config.yaml
hidden_size: 256
init: "normal"
init_std_up: 0.0216
init_std_down: 0.00441
dataset: "wikipedia_en"
MLP neurons of a small language model. Each row is named by its layer, matrix (up: input weights; down: output weights) and neuron, and shows model dimensions 128-255. Each number is 500 + 25 x the weight over its row's rms, rounded and kept within 0 to 999. Numbers have three digits each.
A block is one neuron, or neurons of one layer that tend to fire together. After each block is what it responds to, as a language model described it from the Wikipedia text at the highest values.

L8.up940:516482470472479487531490502507493493500492532496486491548479504498488519510486524490485487469509443473508468499518471517483487493526450527490486470502465480539472455504503512521478521522533511481507497504511499512548478520517537482511473455496498438565492472483534495487482474515507528529475480517530494483498511488502477498509497552462476484486558536544506479510507539523518546459441
L8.down940:470514459494524489504497531469503529522511530502534529523533471461497443539480472472497496475527485507472501510470487511556516476464516494496533501492480521498491534515493505506533492477487457527477504504465505527502479536536502472480475522516483526485502505511510537516479497499504503491502513487494541469479476530470475521544493488518551497513518506479469463462478477553544497489485
Description: Start of section or field

L2.up452:529454526522528499498496506496507530508451500484514508455495492529496559457497486519504476481501482514518519533541501466526480504476466500491532520551515497496523518509433491486488505528512495449465517487506513538509493522518545512552462490499471474503509473456510479523471469492511525471456492468506469521438515522512493484526468526492569520498535515476510508479512558506518469499501
L2.down452:509439462560524546456501539478501486483517478482471473491519499504499519455523455509522526457508555501520474489532497461484467483492501467488504501481496530500479488525474476486532527505431499478497525477478488488509458515539476477463476483541487485496511466475506499481533479559496526497454522489525476509506507524492461488503518491490513471505477504529484502494495521536511506517515
L2.up626:533482510475497526490478480478514446495484469490494486480499496534531490488512485490495516503474488533467503436489492500539451499439495503522518472506530528528552496490466509485507502532476495494489469495508487533524542513546504491466452525516527472513490510456524477528460500488541482486455474462531494498470484503487455538474520492506505521530477490503475577505495526465448471505533
L2.down626:521480504482516506452460477536505478522490490470504496461499495496528513507538481514485481501485516501503489490514538543538482508489507517472468485499520514512504503471499510496477568515477478521512504511507495508514541493551440536423508476491544510524435538463512489495486518506475504486470476457538510483488509541501478480514540478517467529501475469488487504533449549454467484514530
L2.up887:513489514535502535465488535525476501483517483517509533471498492485529485497535478502505489486492485486498515463542498490526472494494516487471516483457519529533581485487505513470513540525501511503519516453513520469482517476538483490469488487507512522501511506486511444545499496469513521467497490475466509512520482534501510520480571479511466501514497486480507531531512474474471501479501
L2.down887:508498488535512526501496465561491494504510512501496493489486487521508464500519488495488522499517502503508545514506450481487482486525506470511509477466536476506536461486493505491540575513486495524507508489483433496498518475473439516434509519484502542497513530486507516492534525550505504503485486486497510509525514516506497480481519502500476444534459468458485516553487482484521492532519
L2.up965:484492436486507517514450495502525473531462492510473516477487477496508472511495534511488490494508529510477499487490471487478484466498499523554470481499482507484548508493456526466503501497529514458484508483554470535526526517508469468516476526550497470500488501453517522504503488478468472505464474506492434513496466494515481536498536529451506526500542479495503528507514507543470481476512
L2.down965:448438495475542519452521499499506502496502479484481501483509478526542470500523485460518470504530539533489472518527525515544503522516492502501471506476476492486481484494501507545476548479477544523530495516489474511485482475559465521480443498479469517522494491460549529486481487542510499525493514501524485466488510508492467520530498514502489500466469498466526516516476506461497502500497
Description: Wiki heading equals markers

L2.up101:528479484478471472518472551476484507517499461505446417437489498535502472512506490526477532479464474515508494516507539531514475497480488489491500447488491514516484502484468485506529421482514456499487477540501555513545467502496558481502471492470481480501483465489522480488492561460534508485473504490474513486538483520491462495482485509477496518506507523491518522499512506528519542471512
L2.down101:475447476490524482541516505486520483504493500524478510509518559536523484541518448493512556498499534501515495530489452505525462486519490509448476457498491470542509458505482499533490484532545502495451512519515513473480509490493508527513553492492491485515508548529562490521517538463503473459520507510483537502535471492517519474512525479509521467546436527528506461503507486520511528490484
L2.up145:505478542499482547511500532492516476477475472518511501482480531526485566496539508507490453561508488490474512501498536517484431483501497494499525526470507562483527473541481505498547513506511509514487500500489526504517457508506489487537494483482509452505461501472511462524494515457497482514502494481462476532499495498463494500466511461510488516484471495515469522479482519529497488506462
L2.down145:506436485547522514501509483494524479502461504501492517515506525486517539513496522496503527525520512524472509487512473484488492485537482476484513501481526477477504478468462519476497540507545468511488507481495538500488501474531511464479521456480454542501517483508519517494501468442505521488518511526488506495477488502496487453504533515487493481515502475487503470475484488507494519525528
L2.up548:509480530475455505577496499459544548476518466518491494530501501518484505474483499515495506482480480522491481522496498520530464497490496524470468494486468506460500519479481494517486455511490505510497468482479527489486460535505528484555471524481546496524516462498521480525491505510499508497503475471506510499519484522473456466524464515466524517462506489551525521467499527486481489453544
L2.down548:529445517519509544512499462470515500490488499512490484521480473498502506458510502553515547537521512534480483476484461484504493533491524490458473484464546526493493565526466488481504502482513517482534504486511491524503477504576489498459481482466509515508482498523544468487488523461509475444541483497478501451512483471495496457529503471508486518475479491534483539501485543528502531485510
L2.up886:522495529487474507534476512504463517488513433504524508487461456480504524477514504510456487521498532516495502490499471503503481476467512511525471503498524488501511539483527514523523486538510481507459416485480545484471466519517490472525496513489531469505516466491506504505490514424515487515486517510499478539557467498478447484472491474482478508508488520513512516488491555524501519489522
L2.down886:492433484501521510496501487511469505525454518500513513510512540518480465494496494517493475547482497534509479479486475489463465505483486471512489454484473469502511547527503468490500521470482492494516481483485498531500497508525484501463483537504503505543520532541519496517492470438516458501512516508447485494558467519525503474529508501497495509500480479556524506472522458486499537476524
Description: Capital letters inside words

L4.up187:539501474519498532507470445471515520494504514471472488480492520536511496501501489465480496491519475465452507486526513507508486472515492462476515516535482488565508522484499531465477491504493513491484473474502534518542468495518502481519486487516504468537462482455485504495510508472523489470505494494478519514485533521458457492467500523537485539503485529487457510504539516511492469499483
L4.down187:445491510496508492519500550509502481480514459530527487522514433465492505519488491526513526464516515525540494530512488480491512544481516521541529489485550506472487478521534473512531528481492487497495512539497468539483530514473515508504516520511511539470510506551531513513479508508467463501527510514544508436515452483518546517519530471515495472487481497493498529520461495499492490486530
L4.up414:554517488473465526475463500491533486503546478492509474479524530510546516475512475495512479523483454421475492516514483498510520468499465500527505461531512498504517552536478485525500483479539507501467509473502493525541500487476496465535521515487512458523488500462497483513501483469501485463498552505492466488542497537504475541488502517500486534474509526506483492482517517494533538510486
L4.down414:460447515503514510516493507515459527497475504515504525494491454456442522521476520535497504492509528540531509469498513476499496537479513499503501545464523484491496463479509528493510517491478542493520517490471495498446510481520508526504509487496513531491551531530546517481492475498489520541484472503519516489463522463490555476522487482485465492513489496488516554497508509505487489484547
L4.up593:489520555485530509531453465536512490505526523514478443485490496489504492515511500488484496528490449476494445509530514539518467457467495564500534491493487451495534517501452510507515464525501512504492482470509530490529480499479488477585465514527476477469511511475464489516519492503476509454484558469507512523555510545489488558487501494490489551511476509504466514481490518550497490463476
L4.down593:485407461511479493471511529487466510498502473470537511498520495485491504518483475513523511483496547509542515480500518451504534547505515468511529512520469537498440482481528507509490499497490520488508520498465472511500497504504512535470523480501531539514520501546639497500461498474516492516508488549511529445457458462499514451485480476503513471503499503500546505509525507479532527496506
L4.up899:477494376515490558508540523511487490528518474508502524483528495511549481490500456530527475530481474442495485527485523456485510473482529508521487487469517522476518491526489470546538522499514496489499487455502495476509453507500515460493481521496537495464491488492516526530509487487514462511498489491508476469517506510519508472503517478532472487479532503467505459495471497489518531510523
L4.down899:490498527482486484503480436529520524479486495475493530506510478512470584506503504478499486461507536534486519457541516544528507457491538496483538483467534477479481504485472482497515498507450522472495542526495494504475521491523473517495475488438510490499515495518513463459529481534461504522521488467508538496499502495503533516505473553502516519508451476550510563498470561458493473483493
Description: Word-initial fragments, esp. pract

L2.up221:483483527478499513489493491509482472516548479526536484478469480506515483497475512496495524482493537489467493491495522534514500499487467489517503481463506535509505524528476496477557447522475479495504482487507499497490533550523547481504551503492545455511521486481526469517486496490500495489506484461518479486497507505547460527417506524461478499584489479505502507510463534454483500484510
L2.down221:460466513513500535492506506512523495513515523496487477501495537491454518467486517490456547514548487488511495493471527502489484475503491508475494438508538502546464524521508525507502493503522473523474486494453484476514508514546501522503561439470454488499494504517543482497533539429455505450468477440468504485508462505527516508487473461527472516529491528525513503456504552505497529509451
L2.up465:472479520473489462486505508515527515490565462515508464472472486472538463534534556469477482505493556484480506508514561542490497494479495518542473487495487498497548476494512512476559473518511477483545494533469516510510486510478528535547470509512514480499492480490526492465485509530509506495499540447540453507481523506511469540466479504519454522521531462523495506461486526485489469502475
L2.down465:490395527494519521500508504473469498466529571497486495492496466496509515517486543529499495514510516487474500525500528491477531459519478500507487520508463525510478541498490465488510478517532489513505485499476526448497523526489502478505513467480490470472519496504613516493471548535491489514470502483509513520548493498500492500510491494511516523530488481519500463479512480487448512464495
L2.up832:452492495493468520485510517491494518458559470458485491491466486524471470498516540483492542535454499492559488540480579529533462497465491513487533492490489541482504453489478507471528463544507485485492501516470490542473530507460481528474529457497550491500505493478530477485482506524494499505483485448489464513493517519492491495432496515521510518516503546533476525515491500448495502493507
L2.down832:453433511511520468499515464525478474516500485477488503516502511522489508513500523510476521504490535508500497542445523499487435511493491542484475480542487487493507485502519491559495450505529482489491515510482527523479478474448488514510536465480511500518445513455547495558452518492468506506541509463514512495543505529491511454525513479469493475519540523501498487481522534507501520484474
L2.up959:502486479476453496544454514527479518494514476531450499490465472500515496484495503476460493519499517572501516538493518533508458461511489508468497490520534508531531498447466527491536455499480479498522492500536536522521469496525508504504529488491558544499504478475516504517460482504478517484500486503513456503519528510488474506462487497455523521566527512536525516497491536481509533470533
L2.down959:449472477492510484497519486487532518523507509532492481523474524537511471508473485546510520485502518517510520524500472526528474497567512460457528467515519477492468476491471452501514439462520526529497471519506476535464490465511523489464510513478521523507523503473558498499475494483468500464527493484487516502489489490524465477480545508509534523504467520500509489470469512532500508476501
Description: Mid-word place-name pieces

L8.up922:493463466489517476518515523540502522531489549462513480514485489520551470529502511479467484497495462489510484492504565551489483478532479511511521477494490502514478515487439494497501464523473501520515472521502506534514476465477545498518532551500509462472534469497509462490533498511553486485519475480503493500495484543481526509469504509507493491490469514504490493511517479518501564470479
L8.down922:490542519483494497542474525513489505501508498514489558473473474497521510533486476534525515485509495506505472518523485494486493477533483426529475486538526483484520496527468501479511507456510521529484512508531468456531487488481495493474460461496453510462525475479508473504508480512454504502517534492512499533501469503499478512505521490486415476510469500525466529520516483503508460516487
Description: Word piece after initial letter

L4.up359:480465501505489474536467495492506539503483476519504490485500477482497500488504496483507510553487505507499488517496511497505511491524484515519534477492521504539480437450507543528474476504492483482502493459550544480521508526473504470512542526554493513495480501512516520481476516532540501451499490526522515506516475501546498486488480536533484527510502471530486547503506557488480486509496
L4.down359:479524503502499467475527515562499523507501484506471533479546480485519498516521497511451518509487519486493504524494465448512480521513538478487545457530498490483487462478508512495479468495514526503518543484524500461436448467511477505484518489508505517499478472486453517504528466507496501472513487534528492489530507515529494460513490495538526510476519518506549502471529518475463514528480
L4.up502:525488492468515503531502494522557526508485506507499501467499500534578466501500486505491512475538485512497479509500503524497534534512499508549506501486490499521463464465473495544488490508479538535519486479493526492473550524518507511496485493528486489513487494492512478479524505541485527499502492539510481532467459482499521482516487526549510498527491523503512526452485500465506458491483
L4.down502:459479504581505505487477506489462483474526531484492503491493517458495546509474446494470492520552526467487507475510535482532453428498515431474488535506505499498506496561527531491514488481550412513481479512523494518522458460498485496525524475488460498479489528521495500484458476460542482470520557515508501484506526516516509522530478493447540476484496472509505465461509522507517529496492
L4.up633:544460497469460526494479496517444580480533488485500513467484492523497485505499477470489467556513505502483508511493557518521523534504507522492535501461531512522497475495499517534493442512506500459493489500525506484463496529515476530506507495531481514471462492463493508481484468494477520479506486541521520496497482487482503471490454535516484534523474472492469524490471543524523478559474
L4.down633:486479497492466454448516516512531482499507496537487473494476548510511536513516482483504496465508546478466440498460485521488509472501525495471523493539538528434485467482486517494515506507530471485508514475521503486475494512459501489526481498530476525497507498470488465479543473522469513504507495481538508515509475512534480500543483484502507420439559538525501511479504525532492542482518
L4.up638:454499470523433503487477503474527481508512468499528499449498483492532512479520492501499471518506493513538480491500526541509439494498511546489518499481498519522519458509523554477489464535485477489484504503507490487505515544477489488502495462522474512497451507470487533512478486484526504474496510504509485502438496518435540471488525483510487542517491502523533497483540494502515538484434
L4.down638:543441509496489477509501486533470494544507536512501505542498486529508529521497509516498530513473462512498496464461451482490485475497501508505489509501506499478531513520501453505500500500541500503484530547483476479503474471500486524557495488505498509520521501526575493516500490519504486480502500470530518506572494462505464523471519506447506435480502506505464521493467535495486517514504
Description: Mid-word name fragments

L4.up478:481493499537517514490503504453477477501498513463499493495503497502530529500479488539492476524548472510546505478570521502492508540509502510452526512450441491467489518570461482469525512494496480516491512476501501514487480527519520502513507519470553472501533514530512537503499516432472501496488470482474493495507535536499485472449516487481534537518490493496475492500517446471498457471503
L4.down478:491521514456498461454500487528515501511500515505522468493487540505505493484491488460498469513475506500456530515441539487495505476513497447518460509562538504484495486460521496500478478495517507511523497519517498503511525452481473516501519486505473500511501469484497485459520468539477520505471499492557535461534493497538521488530464513502462455468522527534522512500473506531484489535487
L4.up779:517495506508493538493492484486478481568535499537502484491483489464500530488508493519498479502530477530484492503568505508452513523517488531490505527475475479551475494463497491515519475505556500492460440498486503486544500522539502459497492484477483471506494514477508533480482501510507499452468519489508486497443489537485476552471462501477508544555517495513507481434520545510512467507471
L4.down779:475518486467496485487481503513473493523465497528501519540492489474532453474499476530498517509492465518477506514517525539509436472520498466557457529504488484523492543460507502509518481502550505476438479516499535516527519450499476514503466514533515520513543513498523504513483493515498498523460511520535504521499514526495532512503462506522514505497478467502500510502518461488491471521486
L4.up818:518483507517515498546501506439465520564496480494498511486508499487466544486489493506484451518502505498544497519500507533503533521481488552496516517500453490496511482466518494569501491511503535499483470503490497516511520543537541499500513458479534492491493465492512511522467488474536505491484491546524479495510475517491486471493493532542528531518563474504516501473463536478513478545468
L4.down818:488555504504536498490507516496522494508441489499528493525498513495476482500461481491479505490501505504536512537538493505527480514554490503537458507499492489465510506476523486526505488536535508504488496525519531536460532497561551525494497537491476472501460535549540519499484477482481508476547495523505499580474473548517499503468464443497504472483465488500525508497509488471490486496534
L4.up948:500483506486502496538489511449524495518524468487512491448497529523465521498508507563512469478562472534523498497503483529497534522480505573504494540503442490503513512491513489527514509508509499502488484460475495488526510543506525509550462497496444461511494473525500496515494524464555479507477479512489477520470502489502502501470518486505540508466537491526515462481503474461498506498458
L4.down948:505501504504471478468504484504508534536469545506530469527495538509497498455496513510524509514482491462494487548475549510498520498474489497534480497510515484503439528500533511479487467524556521466505519485519523480472515436543502534469479556451487557515506491515486544468442502487497504511520501509521483477505483534522528515510454469514471503494487493498515491479507482492473527541554
Description: Start of new paragraph or section

L8.up895:478486500500504520498475521466492471514455493460453473467524521471494558479550525529472490511526482506527509496517538547505527510496461534521490502513495500494522475512473522462525461501516496480450501457490480508500495483529546519467478492445541472529478515465536500504497515464537497502482511473523495568509537533471489539496492483522521542479528511493497524474499496485472508499464
L8.down895:453522482494483485520491509493486448506483532501527543535518475480484486552473513448504486503465508493538499504449490479470539552514527524546516498490513492476492520522462522525525481499484549497521503486490534500468509475532488484477461507498527485467499494457495502496538536564470505513500496519503502498505509468564481518549516534503508479454517521522499496470471475485502463522488
Description: Line-start markup tokens

L4.up103:492486491529473453526505489485503525452480494546462474513483527505464541480532505503475486521506529424468504454511473479522463459487497495492522505499481542471496501573486504474504470489527451480485545498519519501514445513483489467525486542493509461509481496531516460460473499453548496492528467502520485522534520454495493507521487471530531518483497513512523497489519528495512518492527
L4.down103:484480502587506526450504495517472505497505516483486504514484503528490558500468503524512520519525500524514508459510524545488483454535512476459544508485479521498523520518480501483514475529517456495482473487525504544500513521457524498527523496498444495495541510541515507484488487432511495497500531535533493477522539478487525546483456517471536519508467452516476483490496478505507530505482
L4.up258:513496511543475476551512510465499515474453477497456488502505501490450523465496512574484471518514548475471480470513468473507507485474485499493506539500507538498507500526470519511474472504528472498473529491492517522488456534536486463532440498480523438512481473526509501505464493477518507494509473517509489540508503447462535510516513455550500556480513527496502514514517513469519545527508
L4.down258:490496498598489516480499491506416491489488503499480503494504495494514547482472480510502497531512469503488496452511513501500495452513504464476504530460482514493496544538521517487513486495501435490453521489504490542478478508449490502527527498492455480489556521565496501467480490421506494516508523537519501498521542480476520519502514530451528494520484455512470447490507482517509525489516
L4.up587:492504519516474527531491505483483483485478473474447484446494503497486525483523470545474465527490482544488493454521476529493485517497495494488521541484516486508549508550469521527477480509507467498507507508507518526477460533537516456508454473479506461514529489529502503462478479504508511501508515482508500515488510464498522506487500472485528492498516519542550504489556517484502527539520
L4.down587:483485501547501508463505482473462527531470503474502463501500501510486475501490465498504471517481496464469496477524480465518495428491497432495469526486529497478486544562535501482515476482509468473454510508513484536516483447465472523493514505489446508492522502543510519509470519469513501491500525515484529490527507512528504509516513526454509484504460458497468444480522514498507553489493
L4.up969:474486506511490475537495481471536496537478449501481471481489543475501505506483488526504466497520532506517508489509489481526459486522492527482467514455486542484471534506461524506523497483516466480511550491505526536505435495473497468540506492509493485514478495487515522491510481477524483479500474471543479508501515505503516527487488474466506475471464524513521531489505515486502510525536
L4.down969:503468483508504504483487455530452524516500527539520515512491500452537503468499467493461504529547532531526505476499506536493440474505520477468535489517478477497504502547559497534542466452515487492484498487509481537506513504490467494527508509553487481496530484479506493470524485474516505489495492540494466454564512504500515521496504500540537489489501447504492473506462520527504564495539
Description: Capitalized word-initial letters

L8.up10:460465459478475540509499557512495508507506504463489487490505485483547506492491485474528509529539513518571527516535491536508446499472519464484505532458467475517556478466492519500506515515474515437522479498530508516481526477477517485508513481466528510483465491542504499496534494469503520442465490498486505514488486553483503507501513500513528505480467506495494532507528505517485507509462
L8.down10:557531508517583518526537454504504504500482540443495502470503481493450497517504465526472482481514481496499507506500505484487544482480517486484463568474503514510495494459533513529509480495525541480490541477513466509513476502500493491493482503498500536542526511495448534541532530502501464489476464514529482475529494514502534492530512511492480467522496486484490507478479475488493484494538
Description: Proper-name second pieces

L2.up26:542486490530492574494469491523488511495495490469497471471506468473502507489485520527457480475500482515477485472458533548506502477496515550485554491497490504488515488522508477502506439510469468476493506504489496459491556558549508503471501522491528511493469485479508493510477490501541479518521470482502490529524535520506500461456502524467464506529457542556486470515510495476527460503494
L2.down26:490409469525509498484488522516490485466505540510529496500511517516535490498518501516476527489482464493514491464464522560439486484473497496493509495513473536517541484481528484507552483483472492474468520521551479485505487481480524514520492455470538490518464536487591497466501511539501453503509509476512497532495470487512496513495468470512514444552466507521499485502511518515525510477492
L2.up685:497466483513472474503485501475506521450526458521469509499520471503472550508503491502517508446498458493550484493486538515527512455464502536491446486495462492485488478500529494435511494528486497492485491504486522513552487521504477535523490467495484466513527501491546495505509486481513509540509525491459497553481540505481467483535506521472478549554496525483502504495493506482513483476502
L2.down685:496451498509471531484479590502485499495520491496512505478520504512503501518422508513464540491503490493500491487565480483512527550506484542518517526469492522486494512523542527499499504507494532494481527488493481518496446511485467538474441497464546509539487501503534474524472504530501478480523489488463493538505455481488479507502533513483526479536495513482464511542469506487477481502495
L2.up946:503473520502502471551494481504515498493539476491541542455503472472520538498497476529457464533542492511514500465518506523554491466498502532546490515476513455530503495507520483452478475513529437524455495503490529512552518520526539491568516477495494460507492534480531514486508512455508493508508475475491456549484492513508503490431510486493495544531490479468496460512489509493523498529455
L2.down946:471493505474501505506495549522506500534508517496498498506519486485466496478526487483476502522539491507527479448490486533500490513487479531470517547493487525502454514500501552492511504463492465510477482547482538538553540485467472473562496468501540477491462520513545467485499513540490480478495486436469469497467540473548525504508528490489496502513502479494511538550506491448533480495460
L2.up980:508488476463471544545492523478520502502540480516478518477518483503506509503505509504475465535508446513506495491443531538508499486519503528502512470489513489520520462513491511476462461500513542473462517504546510506520505521526477535525482498527484490478499469529522505505530497511447476488494526462544509502503533560479491507493493538485511508519525510495516514505506530534487473492455
L2.down980:466428499522474524550479566461512503534497490550511502497527516537513488516472515470447473481492464443501500493502506495489521484497471534514500526465481513523549507485542522491498456469483479468431519512473494495528477492488489500510515454525492477520458527544536509506497513471493505482496478481458490542550496535519493537535440495470485513531508515545474509482494497497505476550472
Description: Wiki title and table delimiters

L2.up260:519480507501478488524469469492522475495520451477493517515492478497528438472479499492505525507494499456516492494511491508501480516475506525509547503514495507520544491514496506480494463506541481497539510442481517525527477500510506483483485524500497478549509531488517510480526519490530493555533537508515504517507537504505509456494474511486506507484521488478483471490461482479496504442524
L2.down260:496490498481502493498513451477523555490531478524496516524499513540507444488535506480531480492520505484484508493497520535470496462452509541470511540506557508532481508507481510492509477518511489512538512455509537545515521442496509432482535501510502451500465523482525521515495520453521478501507482466471516463490507479460524486488459500495489530488448548520507524497496493483464513498478
L2.up509:497488519536540532515481486504473553488490482536453520505512490524496474489496458528468458474489525542524473496492473489541483445493497539493526491470466480497540531497481490522526488510475519497475440475502548519509524485516492470482464533493499443511501477503519495500496479451486509501499506476494471540476497486451458488493505523524501538468478488519504497467491520507526498479528
L2.down509:513496535496541469514499527495520461460471516493519478520495482508499490476467490510499466531525517525586544504512475448507470495519496471484539461483503476494467484526510480547523515472502509508505483511508514584484464547533441514461510512524526488519493504471513471481471487520465504543526487536506499510508488525468504462513518454456479510528520485450476490464498477478483475489492
L2.up631:470511492517498520481465493466549480460495465505508489523493500474495511522508469518479527532508491447483469515508522506534461505503491506501518497491514492528505471491511500474510497504495499441533487494475525532530512457516496468485492474456507433500485474500524542529477505507520522524477531475496486503493543504552496458527504523499510534479572505450479525493487513494499517499464
L2.down631:454443486494520484499512540485494536504483481491484466516513540496540500505507463466559522482517543518493510523493510476482489518520516493519504498496526438503527472483533482465526569513486527461528477507446507555498471457501479453485489474456485520481492516495541487529528497479531475511489480469479527511496481481529424484512475481538509546488498488510516524448500521501486511508502
L2.up826:481478531504505508486474476528482479495478452496459504487528492498519488473496498562480501523488506484439455494481456519474524497476498492481511508540525472535531484506465491523494482524542482501524514518488520469475525492537530486491449525477457468514542465510517435489466485491530510525513514536504476535481529513467560511502535518494504543462521503507460491482459480470500508516492
L2.down826:532452503524503512534484527484489492480536478532517506529497529504506495523489506519478514502476504548483535504483429507513545497450477533486532500469492499525539514483509553475499475518470509515459465494462484528472537510521495496529505467484517511512492514481527526511528484484526473495498415507498526464456503539484489540511491529488477496500515462500518493471504464482502482485475
Description: Word-initial stem fragments